Part of a small language model's weights: tied embeddings.
MLP neurons of a small language model. Each row is named by its layer, matrix (up: input weights) and neuron, and shows model dimensions 544-671. Each number is 500 + 25 x the weight over its row's rms, rounded and kept within 0 to 999. Numbers have three digits each.
A block is one neuron, or neurons of one layer that tend to fire together. After each block is what it responds to, as a language model described it from the Wikipedia text at the highest values.

L2.up420:470562503479507503490511543487487504473530477484494501450506510492570505487508537494495478494460476496514509546519495532506493497534522483513484541482504510502485538522515503492480483518511490478540511552501526500469484524542500469471491481496469506507488527511516520446485494535478482513485486517481480511533490501501506509493555492480507522492510492464474506550500505516517515498522
L2.up703:505491510506509550464529529530485547515486465469498493485452512493509529503514527447511506501471491500507482525475520500511478503485501500497463489527541530498471493516497549491481530477475487503469476529482492520468450488536505508491480508502549490460487456536497527511481500502513480519508473513487539523466528496519455507488551452488497505483504502514501492468525506479525462487469
L2.up1025:513522496511526518510496491473482525534517483539498482479470514488452501476498508463507463470521457521532480501474530554488497479465467498472471469527485509504493487499522568490475508445511515506457441470514500529492474508504548506507460546485520465509522479479491487488522515512493526538502506551494501468428500479499528538473520472474479516522550474521485464479520520498542458442500
L2.up1224:510511532519509490513502511501499524542518501495498525443457548483532506506513536463526483462535488517555538501491478525516482542436520505500516488551558478499496490503555552466489532480504535482520446506484490553544464515507544509498493498502529484487507486527517521474500534494528513512496513531479545501450489528529481548494504472487520491534489481471494466496526507487480471449513
L2.up1362:510473461501506457505502517499492540489503528485524519520503490515511526470505522461465480492477481516541482441499514565472504510515509491507460498518513489493518498570496505440508522451511517519468457508478470547504518542514478532510529490499544464505486476535527552501493534542478541519481467521495502475439469524500482522482494520506546455507494510474492463529543513510532474465524
L2.up1582:473499529491480496493460531505494578502520470496548478479510503506471486514481529480528496518530487513533477508496549467518521515493485481493513551509506488504510516495519520484527522503495469492528511511488468529477525527491514487514501527514477485519484453518488494475526505532522513519490462495525523473481519501475446477481538497487496481471487491495507482512547465491498510478544
L2.up2388:450507487502496504507494553505473491507521495497502473464508525499509534455533521510509482482511481487510521523489517544489504498464498489509474493508492512452496531514449509501502537489453501494513464510550488477478441546466512509497507496523495526471466501487543496488474513473516530526507477497470529495539497495479496499481503488496471518468522507511501487493496511486542499455498
L2.up2555:505559488513491491507497515491482514526531485524495518505498495504495474494534493502523498530515475517524565510523489498490486516499498539478472483494540504517494518551513515471508532491519491503512492500467477506454452522515501501496496493503509471501506486489472506484481522509508506503494502535485539480518513504487446517481516473459508479514518468510502440481496515506492484456517
Responds to: Possessives after subject conjunction. Possessive pronouns and function words right after a named subject plus "and" or "but", e.g. "Mike and his team", "Meitner, and her nephew", "forced to escape".

L4.up2065:453482493526479468509511559498470514460542524470483503504510542494537499504492546454498477528486472454489504529512512514472483486508522514498555504485499489521490499496529482494533529508529469511546523507454481515469479530507508518501480447528472498480492492482496469496478558537512497526508512498480487484488502526533521497517512492493459484501528508473516482497520512499524453448527
Responds to: Verb phrase start. Auxiliaries, adverbs and pronouns opening a clause's predicate right after a subject, "who", "and" or "that", such as were, would, not.

L4.up20:527523516515561467556537485509483537489494494489475489540467480511498542530530491510483540533483464491463484520491506520473550516491515520476487456520528495512467492514536453542482480439518488504520509466486514520482490460491491471473522493482520493508470493472495479521514495504459445503473488482483490507509485540500490515507512465501530467519471438489524506521480514533533500502495
Responds to: Technical word continuations. Middle or final word pieces of long technical words in scientific and medical text, such as adrenerg-ic, depro-ton-ation and lub-ric-ant, plus some function words there.

L5.up230:509515454516515470483499546514480495511465493478499498430475465549513498490559510508490503480464454485490468494504501481494447494526550495477538494503519498511526453517501500503512522500487536494496504483451510506487487522503514493486519489496491507486493510518504496492490501521505525540495500506481521506485494520501538507498486458469503456514515509452482499485505501485529493478507
L5.up519:507559527520487474502505507502524490549502532497509467523447485497504487474522501460544483493503443507501462525514498536507519500460522457487510473477482515494523503528477501438517507467507529513516499508456486521454548531506511486477519467493522488489506516474496472493505506547528488513487482512515503476456474523511504488517492463533485522522521504449494488481479511498533451484547
L5.up961:522491526525521532474496495506491479515456511523548476529444499494460496512526512548495514528495500511448514492496485492497505463489515537491523501509437499502509472493537505467480524522492530495489489510504516514444541495508551459510514517503495490469444508483502535478476518484525507532498479503480507521525492536474530513472488473468461531489473496462480500474507494492557521511489
L5.up1167:453519577508488520487515484476487524448498514502506492475489485505517461492498553498546496491504514520508502536484520545493491489469506458482509501503515512477496495528554530479517543469502521541508460529525507509572511466475522461503514472490506513472455487509521507498481528514476502483510491512532503439537499526546541507477531473515519481478487492492500490489517499469489520511493
L5.up1226:468489536517492473529502483513526505474476483477498524515453512492493488494480518474484452475509488515497469522483494566502467469472498508471464486526507482484507473532504555470518526460503551514520475512487480559535525500502500499524532514491530498467497540460476487514495514539492490494474499478519544486472530520513490484493518482511476468534490516534471498492530455508513495528502
L5.up1636:496501512529513434524512532475530511508479465472522481451493494517456523493518499477517503507493485497495471480522527520482502450496522504511541515528470486518520469520445504499532522496518501508506498527465541520506536480490519499520509485529547484505481536494495479482502482520495534499473504480509530456499473483480505498478519507489488481477526504476457487447512454493489463545518
L5.up2506:472515495532498491526493498494489471488497523473513500473460477500465513487523504461472505495506498518503578560501511545488517531471494504504486510531504512511485504548494503484438507529499488504549521499452459469539518516512492477473500496498463506453490496508529509508465470488506485481515467471508550528504505509472508503511488492495483506468496481479476511512514514474536459453501
L5.up2659:472476510528522477533513449493494516487481467490540496496451516513520551464514481482483501493492535475469500516543509533521447493423501536541472474507485519510514519530471538475494499480443524529485475479487509498526508523497521505520534507503491521481468507489475500502448528536526485477515467533490518521538522481495445461496535499472496506507532505492496513504518469502533530517473
Responds to: Infinitive "to" after attempt verbs. Infinitive "to" after verbs of trying, hoping or persuading (tried to flee, hoping to avoid), plus would/not before a verb, and footballer positions.